Part of a small language model's weights.
Size: 15 layers, width 192, 3 heads of 64, MLP 512 SwiGLU, vocabulary 7637, 9.59M parameters.
Architecture: RMSNorm before each block, rotary positions.
Training: a variant of Muon for these matrices, 150M tokens, 9156 steps.
MLP neurons of a small language model. Each row is named by its layer, matrix (gate and up: input weights) and neuron, and shows model dimensions 0-127. Each number is 128 + 24 x the weight over its row's rms, rounded and kept within 0 to 255. Numbers have three digits each. A neuron's up and down rows have the sign that makes its largest values positive.
A block is one neuron, or neurons of one layer that tend to fire together. After each block is what it responds to, as a language model described it from the Wikipedia text at the highest values.

L3.gate34:160120133133108146158120127109138137109146134079116173172144153146118132118104131181100147149141138067101094154133135144127131126142084122125144087118141113127147170099109121105102180154134132141140121147129083122153077099103137156089130122099123151131120102131113152123087119150106104133128113173151119123097113159090130092140131115113091104117125111105135107107076120101132113130129
L3.up34:109108136124147162152134100103094122147158127153144139111132150151099155107142105135084134165108130112153119099136124142119166104149158089078133141096130106163173100108110080092128123107130135121156106125124090115101108122131107132133161158129131098110093151127122128124117141081149109143117133142067158121126152141095128164087176098132147153150112173143155133082127109178114118131118
L3.gate41:107103113157149132132138118110120147167136151094129133169082088149110134096127142111054138120120156110092099148096116109132114146105102145099101105130108076091116133112140158116116136123169137153142116164104112133120139126115094099114151178065123113131104116117087115099100117154094099103132097110159145073091150139121086093091146152142112137111118113129177102167122123123104113113129
L3.up41:125144117093132144147157125133112175153145134130110145097102142154125149096085100169141097145135154154136096130145124148096103118155108102118067099075161146138160103164131160137136168099148153129107126170131133172135131142134156096098127120128139112111146176179137129123126116122096107132131116152142099108130135092143142097196149165084092145128145135164088095128135126112100109075129
L3.gate90:112104154137159143094119145104133136156148136100108176101111142151133150134095165088103114122141173168154098110099111079104165157162153089116119137144101104167171085139177139144110152109138157125120152105110149104124141120122127099119147165123113167165147134152104122147098152130142096147141078135138094122118136158098100109059176101127129145133123111135135130110085118144102125083200
L3.up90:173089140119125104163149152158154160107128127100112103149152137135125131156110125123161121141148161128091106131173114157093142124091102117109131123105172143131134102115122110122120134127110165134139092101133081155072136104162140108124108146133087133138120138140147121148139136125149130155093146159154104117115123116142107075130096167108118114147155131120100091129103128104145102098094
L3.gate118:166144108151160148135087159085109104127178101111123079111142124102087151122127124120136111126134146117134099109102131161084106130132142152117141138123118129131057110105115143122125123185129087098182122118131157105134131145117130115126126110124117095102086126153174089115085156162158148098148129111110116128099149103096123137099096118131151145124128122111113148112104109095154127168092
L3.up118:060091168114129142099150160073128148126148112132104159117156162118133124097116093110119128156156149162110091192137119151069122118122112122139104117107092092121116097131132138132150153112197155134112147161144135101139129122125108120132144121138077105133177143167131121155104144112106108124147117141102120120106165130136104133142119140096099092137136107109143105130120141172074079123106
L3.gate184:102110157165098148133144172126125159151152115124117152143144152210113133141104118151103141090111102123124126096118094179166128141134172119140138132129120118110110117136181151114101123104160110112117196141144131136126132140111111118142137138083121116139146158107155125159137157153153113143118100150101162066102117127122139088138128120138112202109101143130115104128113076160138117141172
L3.up184:122167106150145104121108092108131099141124132121087172115099164149115141121145100114116093159122145134161100162149146129074170205117105133102100145100127119126088115058133144102131112136140129098122160154109081154122120149117131124115086112137171143102125122169157136133091088104153101146084088121088160133180122111110098172115111141129135142168092112100104133133162141095154117139133
L3.gate297:140129144128106134159144133092096087111191096110125123146113148145160111153140159145121172149153143140162108060105094110110158128116123138084145120090149151136134097118140132127128119108119130123157156145130128092119170125099169118113088121126132092091109142107147154125108109133112113119174146130140105151137121137104126098134133139151110102084093143152136122076138056125111145086086
L3.up297:132131148125117133137151145091093111131179102098132112137071144166129124159118150108084155140155127155150116081088134143134165111142138100080129144108148142107138120119108136140098135102120104117144144155116121101119140087117162110106078147125096081105134151100160171119102123155144072126161128117132096119143125137112158089125133138141138131131117148145140113090128055096131099092083
L3.gate368:142149130127099153142161160100145098162156045149206136159112111105133161085152126117154140156133089132135088095135125116113151129097158122099127125124166141113092159088146127151118165158134121147155095137096109150144121114171110117140121138146143115135143139094149141082167143130108116090101145155123111128122124156131136122150123189118111143154154149093124122140139134107137150155122
L3.up368:118075118158120128115129106124112136130156134120141117176144144096112115094112179124146126172134147116144083117114111133116122150114081185105164150163117116138114159080125128147154098093143126135108136108146129115111116155164108148136145120159122083146116147125165138132121113115096096141181150110083154102114098132137112121107088114148141155128114118160133151088145142095153130127138
L3.gate493:136115188102131167091134094153124116114184168135153114160148146121151146158132109153104109104114138147161082111090160135161143154126096138138147139167126121160124159119122097106119149169126148130142134155168169130105101113147128140141112159103103126115113109082147088151119147117108162176179103135088140151124157137132106139118130132088127131090103085138152127151164091114175146116099
L3.up493:112080156126132119118100097141133145141215128122120136177121135127154127118095115173133178162186138137141134117084119139134127118116106130137117167146120125144114119141083147112150156145106105118132098141156100103092131085111109103122115154123096146121167109120145151166149147122094138128179133130084111146148151140131152090149109148088106123115136107123152085157147148119159123158134
Responds to: Second word-piece after capital

L2.gate172:149121138099114146151163150136099129132142117130156160138146135130143106157145127140124177130136122082129161158159150114134139153118145119144114153060134166114153132160097129108138123170140125174136138127130108109156141112115091095090119131092103095104119145167101100125131115135108109148120163112165124151109117093127073101131092160123142148135109116153134124166118153173112079090169
L2.up172:113094170141139135118131099135123143087145091155155113136133112110149177161109139099121130079164126131163112159163138153140133147146174118151139087127126161127136079098103157157110131107132129132056154125122096124110185128146124156089134123150133151155113150145148132143187151178150150101090146126109079136158146157118089127163175134101120117088134102109129154117149115142138141144140
Responds to: Word-initial fragment tokens

L4.gate4:139122096147097149135158124120149089154152104181143114117102165133145165125162179125125171124112094149153133104143131114108160119136127137133168112092126094106122109132120078127137103121138162146100122134118129149116144112140086130105117125112159065109106143121182138147158148125127121156125138089091130115106137137152113107120146124112168153113121135155138143146164136121079130117114
L4.up4:115116123151131133107166139114117099090102112171166109128156109107186112094100127089135151142158105152150162125132126134119082127119119135114098095135167136130153146115122112113105152085128140133117140142093108111088121087115120184152107101114127128135128108157142123173181098130093107141100159109125157116143119167110145096136100139193097102131128110138149127112138143094144142122126
L4.gate87:146159153078112144159150136122149115130109086106135118121115125132133161138106112139133149105113129195140147157130154090128133101113141128116087128089093136142138098156111116111137120138152151170099103127128143121169155092114172144107092118124138150173135124091105114162132119134055155129135147146106144133159152125120089161171125133133112091170145132133132109125173171125102141143143
L4.up87:086153125094089117132126113136129117088135131083121133134150194107123114174142098166157125171129087154141116167132106114173132119138093089158126081129100150125108097111091077121072170116100158151106114100100108102133168115091146137118121122133131116142151166159144114149118119152105139106121128138100122123107118111150110110086095139130117078151120136154127157121150156113153132100106
L4.gate100:117159136142121116118113120122106148148095065117158148102103124110122107124117081115144162133108078093156073132147071097127111120131140161152137092070149134109117145111117121169142175150119128118120151089099127161114161122082106126108152087095112120107117110093126141135156144118137190123153115087150164146109099124144142148146156139136144079130148138094165120122074150136142132155126
L4.up100:123134161153097117156131154105135082113148170123124130094123172116113117135116114097128167119112120177132129183107133141142145185174141116144126083152149156150132121117131106135141146183127116155102143120117106125116154121090134126127111106163076130136135201175125144108131153157105135132124141131102149141126169146154111125176133150159112065121127145134102131140118189144104141181088
L4.gate267:100156131177136155106139119087173112171124127119163076106132119134150119092143117145109129089113112147113118083118142158128109137160143149127159141142163155112142119156149124187145135154099112081086093147119129135121098120127096137118116148093131088153137137161149110156109113118105112135131131077098118114086122139146098154097092148119106150127099127132129137094072140135158137183175
L4.up267:088164152153162122097133152083119113146178150120119148105113142132144148109156110129102170121141151153158107090084130111143143093136134096157128137131133131140110113143143108144147143096155141100124112085117129113121113134101130120097145126156149126144135149149139109175086090127085070148125079106130141135059111094138143111116104121149088138164097115083157136142139153143142108098133
L4.gate270:142119165119150083142150153117121126152130114167130132136135128142133158123190126140129131124155109151106146112136097129122136114109117115100105109077121121112080115133111101094127077134149077127145132140128105172129107110076162124174171122135088117136151132142099111119175134093118152099159102104116149141124132111135131127118111126105157125132145134104135189184133162131162120134141
L4.up270:167100127178133159148129177127123094114090152151107122162144131125148165126110146097150130129167135129164088116107098157092117161105144113125124079125167136087144123153119138142104103155140100127092131134082154138098172115112111120132095109124138131127141139114110137118105171128140131111123120141134102133151109120141096080173116179125130132156096102146153139124141122080138172140115
L4.gate425:094132116156142112100158147138050079165146092147099104178111164138115150103144142148164131109148127143149131166162132150118134117125117166146129119145146097139182143101142100100153150135161158153105152152129082124151131130145162135081107128154143087111150158121139111115116079148125120143148084139097122133119142107151129154161157136103148123110132133133136148168162118156134118141124
L4.up425:094082125121148148135114117107134106113129125131128112109066102121129080156154131120181107126153162122098099135126104067124157116140110160151103127158139148114088143161105116126116133093162116114116136132148140098147111170125088126144106125122118125117118136136120137104149107128091179170152094141127140124117142103127133137151159189159096097107205120109127119151145117153132144126129
L4.gate472:086092144158117112129108118162108162117124083128123113185147115135141097121108107152128150109132129148134108118128085087125104125132130115155126169194082117132159120148150121130070112132143140116153131156107091114124139172118104122094117107131101122159132169109131128115151139163127144153156110135110137179138126126137100070137107116146124094116080132145115114132144145137104158093116
L4.up472:131125147143110186140136126141108137099123157079120145149129153145114103126161115154136142162145107170154108143113103076143140160114102126183149159151134178138122112141150154150133139135088156126111164094112102096078089147090090138108110124118137131115130129151146115143118142093060159149139110135162098118110133115120125125101160146133111113096130084117167103122148140139087136120131
L4.gate486:140111121150161171135158110116123127097123114172120123142103144161149125150129096137144127093129110150155119112171104078153151150100122141150129086143163157134151075160120134160131156137171158117113099140104077101144101180063106148113092133088104134141108131131125099108144160145117127132159112121106161108081094084114135089120107143122112146120114171120154137176128113121149177114124
L4.up486:144107126154104157128168145130151118070153113173140101126151132148166127121126125137169096118122051150160138092111116106104116152119125120156137130131129123123134111144125105126119208153126095143083075118137089083167128122108109160104122096136128102132098148158106160161115089202118143105119159090144128169117128112173149097117114117114101149143139144115099137129147089147111147126118
Responds to: Second word-piece after onset

L4.gate46:153119135124156141087112133105093103099118152102137165134070160192152146126180133126133141106097135163127135137176129140120138114164108150093096157121163136183141128091096135168131138147074087106129122125145113126115120153115123148099114092138142110137113107147140150165120117168065116137130126114114098158097174096120124112094146120138113155109164113131165129168134172137191102113059
L4.up46:171135130111171173119114167130134162115155151097128104178066152163112147109106123113155143077120122162161156132117114141130080149109142114196120115131142090127105121162130087162115092107147181162110098122120108139119092129118131174143160122149134140154112145115127125154144110101115097141125107112128171118125114115123108159121114158093086144141161093083123123134105145085108144151143
L4.gate71:080201098160143140156157121114137147170162144166123182118137153168154133128134147140131150101117127122096132164105143135143151160102116141119128118077131115151145126119150137130133148096084133145122128134118093149130126086158165147085121118104141109112094123127118125147158124107129125158135111123130114154098125155119122145133121110122122080103149162162096143137102177140082132110109
L4.up71:109184096135146118132132164101111165102149083140149126099124152122145117133081125157164112120114142112102163184119141095167140134126145122114147112099125111165146110081116153098142146090106122137131171137102100141116135092138131128171098137099135100097142130133161132134145123141120128162143093148159154117125130133115097123137105081128110126086175153149091108094089136114101118121123
L4.gate179:096078141088117134087139104093151142110143159084126152070109155105111150135161106130116140135073142147118055123133116150131120164134137121131135110090122111171135173099128125120131162118109149140125126175139117132121129120133112190111141131145118144147112153132186121147121103116123155185123149102110152151094110144094181162109159147143099150101059120170132131159146125152140126126122
L4.up179:125103130111112156135156141133163134121106135115112106097119118146131123141150104106119094125100131152119109103103116187169127195124146136127129128106109131107152149120127092165101135155116151112103117155128079148105130112159117156092134178179135118114085144149124109092120131158102104168097155141105140126094111098145159144116155139131109080119134076115149123119183122125131125153130
L4.gate201:095107099118102104156159075155096140131142101128122170166148129131100198114134105157176097107128127104129153133101101181150122109121154161124111117146108110131123184086133072142134131130118115108128103152140112158142178102140114107112177128089088121109144131114129139133189117156145092123148147118125124079126108139119134146202109133127110125129136110130105137136121159147169083122139
L4.up201:143139100163160176121168150099102107144132165106115107064138137126119126103101142170126170142121122149157108118120112104079130159170113128102126092100113142103132097122130119189130117155112121091103111119160109106132136187155139149160137148145118151079101097122136127130146132133119151117164124128104109151115148127132158151109108125128128118159138130126112119118122133082123107126144
L4.gate238:116134147176115153094127152128111122147127129156106167120133139160088159121113108165100140078096117147126079114129145118123110117131123118095098125144116122160165166127134135144129115120135139125132161130137156152081082129142173167084132103119129095116109134131124136145138090123142111145145074129135146135128138141116107101112124158113171170092118099149189108170175120108127163111127
L4.up238:159124127141099166148144133096139151136133113184118144148121147131099145102107135155094124089122113120112106139132111134109073131120143139115167114130108116146169158136111138159152145111133126102178137119141117170124091129133137113094151144114150082101134060114103128191126071149151153145132098130126129149113129122124111104133107131158148130103101073143181107155180144109123178157127
L4.gate329:104125132139172106119126130111133159141097119163150102171086153134142144134142109106132170124161140129124153156124113189158096140160124111125104161106142165125160159082101121137112159088154161128120110124111113157097132121109147128088084131157110116107167121099120138133133092121109129134072109120157123086124124125115140129144109129111116141089109092150130151122074139143141098136133
L4.up329:118131107097148140123140130137115117177154128128190161200125112133139100176108132137129127108169110088118127128122120152124146140165129120125119147120118172139152090120104068148119135135160130118175132155100062150114140144105120157093144087128144107141112167129173142108136163124116135105145135173098110081128128110094088123119148145128109097088120141134130147134099162107138126105132
L4.gate366:089130130120135133091122122117110134128150105082086152125125128073076128175120096094149115138107133099134110132132129086189143135124133148081099123088084139134128160123143108143150099123108168135137133124130101164137141143133139109124140111072149128152108124129115162119144141161115125107130086115160108168184137148183127155142144113123111132117135138096110150115130143148139088148095
L4.up366:113119134101109122099112161093091113125144130139107143086126105101106109163107143084081118112107176123131150093103092114162106117093154094091152114064133125136132115122153124097163153114143119160115141129130109168152110186127151177158156138125133092132130152110127132128176138143100133104133162113180107137149150103149109134134129118104153127140139122141099133123091130171159097088154
L4.gate423:109103121120132095113140104104125138140162126150123144120077124123101150122123081123094140131133149120167084125126106140136148094130125139090193133116115165105102148095091129118123145133166125113128109136143081131127078124133076145171105116094140066163075140097095134157154117161156055170141134143127113145146117152095131140147124095138140098130153097144115116150117153149154120105119
L4.up423:158141158094136151144129174160148128118145162135134155135119155078107125143126089127162146124156148130133130145053109166173148114099125172111117131147121128140146174114113119135096106093166110129142138161134070141109125109148107169148104093110108137149128126123120140133168150178105061140127121126135189081119128114118104163124119134115119153122117127138145084157117138141171109125103
Responds to: Compass-direction word pieces

L2.gate330:121147130095093107117169163122149193118130141112165117164133097126113140131138146104073091128107091137137137133096153098123137151125098085109118151109151111096130169136116133096137120101184101150120142087161156133121152124134098168122169111068148106145097091114104112142112119132145153126128101134120135127137091141171139122179135113121099140092128171131135102153124146108116114159094
L2.up330:123148137083110134118160137099094171125119116149136142107109122174116119081141149147069142095146121183147160098167140120112087158103095120118111107119126139163155175136157143150115133126133184174103137162127162145085140155092145137146137090096133104131125102172115137154159089161120115143152118114086135166110120126128160127109118152143110091140123132109125082134116162126135077127164
Responds to: Article boundary heading

L3.gate54:108173155134128118118156128153123184101115102133120144129103092164115122123126152100097106111137119131106109154115170099145109113103116137111119139130125136146122133130125151124142118137144132159095109098127111154106115108124096146169123168099102147145136098139159105135097097118092152126196141129109144115103093137101126143158110104155114148119157163141154134130127146134118121179134
L3.up54:122141133155074135078104179126136186129143101116096117126134082150132116131138161119105122082124164111130143136131128134155093157125123129113096100126125142157116126097158114125149159133133126123130130126117078181138114122098133131147140145080105133156062117154154094124094083117095112162146141153114139115095095140107111153149120098153128161123166132143153153177125138154156079166117
L3.gate75:106149155089111161129152134103128133073104137125110153163135175102137093127095110115138127110143112133155152152098085154157104139101111113179108092113133096126154110156122111149110095111109172133141104121141170159125139108147150152134151123109103150116163115133131153087103110087107141149132124144141137119100118147153141109134120103132122124112138134105103150159170141124139148140075
L3.up75:114162131113120141153150126139138104131149109116115151174115178104120089122104096131094132125128114129125151146136093136121119153111109103180121097115107087098153105153136120120119122126116169147160105102149170157142165132126121165131142095118105161105141121132153112123098128085125126131116138180117149105097139152156149091133113138130129141105143147096094163139171114124158127139086
L3.gate103:121123182157114140201099135071105134112105119129151140137137089151133121132148141160110163104121123125135119126175121112136135101156119130070143073137099123095087114097154166116149129128134110103120131070128100122110127168134146134095098132120118091151113116132118091141109121105121153108164137171115135127107125127148135108117126142133145123101135179135146111133096103099132106097127
L3.up103:079147126182098130196170127116136136125120090103117138153167078143141112141152164148116150131113111089147152124172161132108140099122081140118145138113127112120103113109094155098162125126139110134137111071141108145131136126156125094113112099109071126143144160112127089110091171107114123138163171144110142115122139102149146117142182136121144116126129147133168137084137068126151099130155
L3.gate126:129163174110093142109170113130106176145148097122088137147147139138100121123127133125124121142107126117122104176141145053120114125134086080101123124102125139091163150182131127110157110098134172154106096098168158140104106160152143128138160110105150064122152119113116158169138114132099134152161108152129138128121135153162152115152136160132104136134141125119106110121114116116123072136144
L3.up126:060137100161087115109151126095110172144151158108082167125128138139089123097123072128080131132134120139149085117114185107150091115087128077150134139100111124149149120103086143107109123141146172118137102114162148141113118136119113153115155094126112091157134143152108148155107080111128080141150163107142104110123111125164147107148126166145119132127121126112115115131120104160097065110116
L3.gate202:132100160119112117053123143126111141129144084092135107109150124117147122128114107127093128148150110101159154149122109104097092150069088156152116136120109163184132143125172098125090091081128157123078158148095093112150122147105124086152126120120131110116143119147137213116125152086108113152141127126179103205149145119145128113138108139104125077105100128106140104153104112135150130130143
L3.up202:148104161126147136111155121133136164167133109103126096121156126120147125145121144125116104156143126099122138124130099117104114159071125121110150144057128170187103154162121134096117075131087138162088131135104114138164119116118139119127145108110116117133162153118101180139108144136083119143130132124184111164149142127126139141143138147149140127090076139089159113146114121131131124095156
L3.gate321:116108110156108114080121135114134150117084157129149096143164115106142155101108101144139123150128156154145137141125138110131088116145090133063078120145101171159114118137153147136136106090116155090086125148133172137116159116095153111111142104125150158119145158156111096127112176183144118131120140176152115109118118160085121089121100140159137136140122158115075095172113127151157112143134
L3.up321:102119114122117127065131156115096140111121126122104137139153088120161128103122150096136095119128126110156139114160154139087108133134109150127160061131142189169144139115074143120169118145125135181087133124113166124115123085134114145139125127117109070139117161142165102138132183153138113120131094137138137097165108166134153108162118189115119118118110221145082141109129100153148110101128
L3.gate463:133135130135145161132106111094156131105142155170132177163122129101104120114160114139118136170128107099153119131137116082130111130108117108149144148119135156156168128150103085155088119150191160109140173150109143136128114110140146095157160131132115150140163171102103166152172114169171120146128093093100136126086135086140087119130124113121149137137149095140135090150121088146135131156121
L3.up463:136089145156156107147098127094145147122121140161125170151087151111121132148146126138108146131177131101128129159109103089131136132119129092135133154134127160161130136109131108140126136146169170135147140103057149101156107126093140116138171112148118103143158154104139105151146125150155104134105113166095094121082079117100101091121132102114157165150159097107113137125155083137128097163102
L3.gate496:069084125101141126127101131114109129122167166112107185110128138152114112124105125078099115125118152163153120105131143138102148129124150117146124150144102127159156115101177130089147152116092141128113169169163139158146135160119129184110176106131166155133135112137148122193133148158138161126114147113145107117096135144148144139096107128126153161121115124121114114121122171150131104088170
L3.up496:123130119153134108114112146124108116104137125144120110089134117151117136103121102110135170193149149129180092118148127140132137123102092154169168165153135136177121151115131143121175149118090144133169115154128144170143114151152093111136137140068128155150093128109108143163136109157130116143152146140129143093131095157147132105091166140137126125130132116138119078135108143148142081111131
Responds to: Year digits and headings

L3.gate19:189092122152162080133146065137107107115138123148149100171125105115100133129122170148091147136140127134101156165114125093131145167111092169155199158177085131171145136153123105123160094109137139121138154121113131122126161150116173105116109132105156088130128122150131123137121135131122099102120142124121090149153128146132125133072155145131138132098160074103106116109101097125159104129121
L3.up19:086184159108118130114132111113122133128122124141149121132132109139107111090104134175128175120123109115142057138099133144116109133142127111126096120113076097125106107108124110110145136123110140176136163120109113112111119157080134096119098152142097140112100099125116118141090122088103103141140092091162153123118138087153171128108136138145157091119134191129129186176131120095113149135174
L3.gate53:114139145143108169090175130119147108134117182137106115128164143175147140159158100133129133132106127134113115101057163120143179158115158099168139121110104156118154128156160150129125084139141174121123133093141122122080136136160129151120100110109147119140139156121121106109141045088126129140149146111114109127122108108134078137092094109074099133159126143096157127129133172123158117121114
L3.up53:118102101155104107168142117126137104083130103088097111128126144120110102110153116131165132119104140107125126157101106159101141126081123166135169134128128124146094125098093150118111118074151150146133136104124097132154142140147134154101127074126151092145122122139192095128145107111163121099199150118127133118103123057153125119084160113133103099156132121130072065157091109133098101136149
L3.gate87:094123102151166125148150094082143064090144128143107123168116156103090172110151136131131161124107128140085110096097106130089104130099109081098120146076111132179092107111105123163142150119115132118127129100124134105145157116127161129141114134167104103131162167126153122136111108112150126135106163124124116097141138109160119130105101108118167103151123098152098117118111107109133133146070
L3.up87:108137106105118122148116125109107118103164116137132090110072120099114167103164123162132162106099124152090102106092120106142155156137119076111102147082094154129162090145119099147147132107128106133121154129145129120174127168119141107120100129141105131145129152094140149141082131138120139114088152108135111106148110084095151100114110122122145149117109104134091089121105076127181116140124
L3.gate115:126180117145128122112128104150076153137154143174139164123137128136157081136092122089129162131140161119078125114130151106115136146102137146147114141135123133147115168102132098113141156130113146119125113138099123103164145145158156155115161102130132132140109133096123132067102126088134100171116167144105153133154119149127113106127149151191115141139172129127129183112131110138169119136129
L3.up115:155119083165136072109130128135111156109150113180151137115117121126131150171080136144105138157129172105098130133128136099103117142118139107142126160108119146151110160110138075133169189126120137134121133145079101090171149133150145139153151132160137167120130131109146148099101136080111079159107140140108165113155146148129163113151144152135117157104135113153140182101161101101153135129127
L3.gate133:100088107172147113096114161145154110154143125178155143166107119117119145129133120125138113108151168117108138142107097153111157129159113127063142147129114146139166119092158108123155182110140104149104126129120069150185169159116161110092138149137110113098135131115127133135078125129132141130138150113150144129134185127120112120125114105148128127078164092156147105073100108131112093131148
L3.up133:102093099119136157137120141131104163140126139143138124145112144081120143137134097169111160136178109128113105132138170081133069119135109139172145165112113120172137145116122082161133110138167124134129099112134135143134137142145095126103146140120099103125141154105128105119135161154115103139102115121162158101160119083126139124126126130096136100092104108159158095105139101079136103122132
L3.gate254:111120134130162108204168111197180142094141129131109125162179111138147102132094118109146142101101136122135102144151141130077158156117152100117138115138132142122147125073127148145121114142115098156114135133119132139101145193136113080134146114113073146107164092146119081144157134129114128140179171167130129096154099153155101118182124098145134114119162123162109146166117095153125093167144
L3.up254:131113142123177126171193123197168138133121139135093104162172114146129114137091124140116129098112162144122129153134090144069139137115169089137119134121143142141149119120114113168127104120140153164137119122118147142124166191112110059155129105136077153138178145133129086151172123114128108131160179149127120103141109171152111101164147120141153109133176158135144161167118133141129119148151
L3.gate425:116087115131107169136132109165163129139161080128106175158132083126131106089136168100103129142152073107082104117148140096104136129138105144080165132138108119148127123102118135121134125121147156114106122153128109136092115140081117122139113106081103173156096139121130110088166125115154115138133151130134107098149142123096120102164172153119090128150127143131133134136128126141141132130137
L3.up425:115090134165098143117116144163151121106174121151073144128146127113113092078135121099127130127126098110065123131121131160066170167095058108112153136139111111115124116103113147125127151129144137129094134139134128132115170090099120138123162096081109127139094113144139138124150129122089091167105132129105119089136141109145090074153164164099112107124091116129085118146156098159161116120119
L3.gate429:086105159111142147119140136144119160123114157143099083142113086120125159139136114119111110140168129128106133156069138109115160128163096126110147093163104111089137159092095135097136162106080108153116163112151174111132152150136099144111144149116087096118107085127144099107128147133093130183127095121128119066106139124176088126118128152132158113138148137142128117147122097123152131150158
L3.up429:116147168163144151120124166118166134093104128121114157139158150118135137146141151147103127173121114181105160117113140091137110119084113101130158131197142142099084131145133122120110168128096165116113097123117145132114137133099133141125153156125115074142139118154087150058145146126125147158079116154180124139112134107089108125090135112172148110154101121129104155120082113096150122111084
Responds to: Mid-word name fragments

L2.gate327:068163127145103155173107128097129138152140107144070153106126128127129110121142139112092135112129105109134136126112093145102142097126075089139125146116104112116126144103131166094099139123103093136134109143111122120120136078176157134152132094113128126145100159129109118133185109141154138155173140124149165143105117108119106134133122081139096091111107164130162159080152125132108117140134
L2.up327:116123111162120151149095104086132131134137124120105144111110133131162136141151133095099141109128142092161175131126078163119156134107107103116129149087123128101126135117167165095122130143099090146156121141137114123084142103144165119168151101092128152133082142122119122172154102159134160170142128135143136128124117101129108113112131103137117097085096144101146141053151114149117113140117
Responds to: Compass direction words

L4.gate89:088100123166117136145157156146079143146144175126118150135112139119128146132153099140126143087145118132154096135128098102128124141124085188126133120130079121141168089119153104145090141118120109074132144119103133153087104143111111153158130154106165143135118129158215112121138107126102160160158127110101137124111136132115136084153130128135098151126107123090145158136138169149113139156142
L4.up89:090122096092090126111125157096130159148187172134130129131120133146183128119111158136117129132148115115114126104107142137153136098142179155155129098116146136127116116122127126144089108144114159126098177152102144122084188187138094115137127160170148141129126117130159135156143131129103156116154116114115137137105124087119115138123144140131128157103153120107106132158145121130132080164163
L4.gate159:109160102123117118154158129109149104128127161132159116124102157124126126103161086073144145155089111097141109120171127119112097163145115133154120099101156147139097174095089141142167143167117137142089111108137141085112165129118143133108101109123112111118096135133126150148164143138154110075140100103124151112139149137184154130102129133151077101130094146143118075114143142119156126143138
L4.up159:127132158109092110132133118167107153137145122139111100096121109151110106171150107093122113190121119131145130124116114144125082150124131111147122114160142081101154162155150157163138146155108108144134096140171105099106099150112125125130124125122099072144125130182132138125145131172118117112132127115127164161132191079146129120158148123174115122118135106109134114148178126119093158174154
L4.gate216:125116133129099138104134115140133186178127154132161138147109119118126144137169097101168155126121100166182125157129095099143104097148101122145092121149099157118158147130133119107145108112151141122111125095194154149117146100123110157131137087118121089127177100123100121122111136118118076123140152114097159157106134132130138143132138154127092120160182120132122140102130152113130089140111
L4.up216:085115109133157134150103090127109150130163114115158126151126119141115140103146080135083143111166153162110126105128108135110146115090118134123096154112131170085185094144140128122161148135123140087134118115124124136089091146155128128150160108066101126144118186152095112113107153101143115095133144135135154139124141083170151091118143154115129167134122112103128142121103128092119138157166
L4.gate242:150148139135120132094140136123124148120171149114122137115132159127097127130127071143108134125093104104086124166139065148123140131094143077139113114104077123090133111099158109125124110133102103124165163106128123138131134115123154128103110112106111124115152148149180145145113135130083133143114145143112125130120139127135096132143135152099088064083154122129146138075136140103159108172138
L4.up242:175153125111077090146124146146120145108132132116139161106087094135099138120128103142126122172126129182115146133160110109176175107120104097144131125122112121107123099137088064134110093144090082133090107112150104127149141118130134184094083107113140140149135093131145131119110093097098123142143130128127128139122106120141105083125124138151160098093151156152160160120124172100102135170079
L4.gate257:125121139094139165122110121143082148143123112100139116125113171134110156162128116097122155092126081180100165187099118123118151126143097131150116122125134134083128141139158128171142134156110096141085105159136118143079152125132108160151116122139107137138178116144108113106128140126100146120143118140145143126153168155136112097116110108138129165145187167146109153108131135118113150146163
L4.up257:139119128091157144133105103138136154144124143111108121117158105143140091134130102139120096132108139160127138191118139139143124116124109162171123125151098115084153130124106133109186115134175124110123158152105162156112093109117145134130169167132120076111156076121073127167085122110123115127143111143106143095140136133151112139136131110121127123095102173093140147093133177145116129141172
L4.gate259:121181113107118091156189119109098146123133134123142127128163144121093085133166117137116129116133139133139116166129124095116127151115112126157126101137112083148153113114135144120155132156143115125122122110090103139128156086113142122128135116130165138121121104120129148146119096127147112139130166141177100147115133149164116137130116125150076122175131177120107141131157073137106129150109
L4.up259:166144133105076116155159114126084139087142135123134158159109149156084104092120145096127096112150135121142108102114089113111115110102117123182100120159121140089174093124120077129131103166118093115158148085087111147112145120105119119145127145156137134114128114146079154136124148150138121120108146148165103154094132108168130122146154118123097157140113127126108144160123133120101122141088
L4.gate374:087135118119159129125101118163108136116125130088115168112104139141103136132145115125175149114158163128131124106109128138097123149164126083113102136146105073149108106114155119124197162135140131088147118138119147146100127116135125105136110075107119109148133125144131121099136109089182116081123129150117182127127173137133088161117097121123124107141141123090124109109187128130135134167075
L4.up374:134134126106141107093113151104116141105110125109112153131085118108095169153123145142150114107158186113091132133138093140101115137124121062141153095132104104117160133093153129108181128113153142088162137143135157155124118111109113131140151109141143114118147104140162095126113103100125108120116079139121191101142171107091135161079128128120146109138146111073141099119177154128124128135063
L4.gate501:128155133104132146097142119144113149126134110126143137148102112146082151119146141117115095137148143148121104089112141099089155111096080123126083155137129140108154114154144154128157121121116173122116106097150153134124141123156106130149097097116137139169117131170080141119102148104130110147150142138093128166101088116224108092157088175158126122139086091092179108153112135131152111143138
L4.up501:121137160114108122114159107126127147134096135139099130130116110104121131098125082142123156137107135154090104135150167105145104163090101108156105152138085115109153129126095130140135123130140165109079102081168176146097133097111128094091068101094151116174155094088083146156107088122113117141108107087143110169124060145136125131127119159152111115164174117154138082132134090140075089146119
Responds to: Biography/list field markers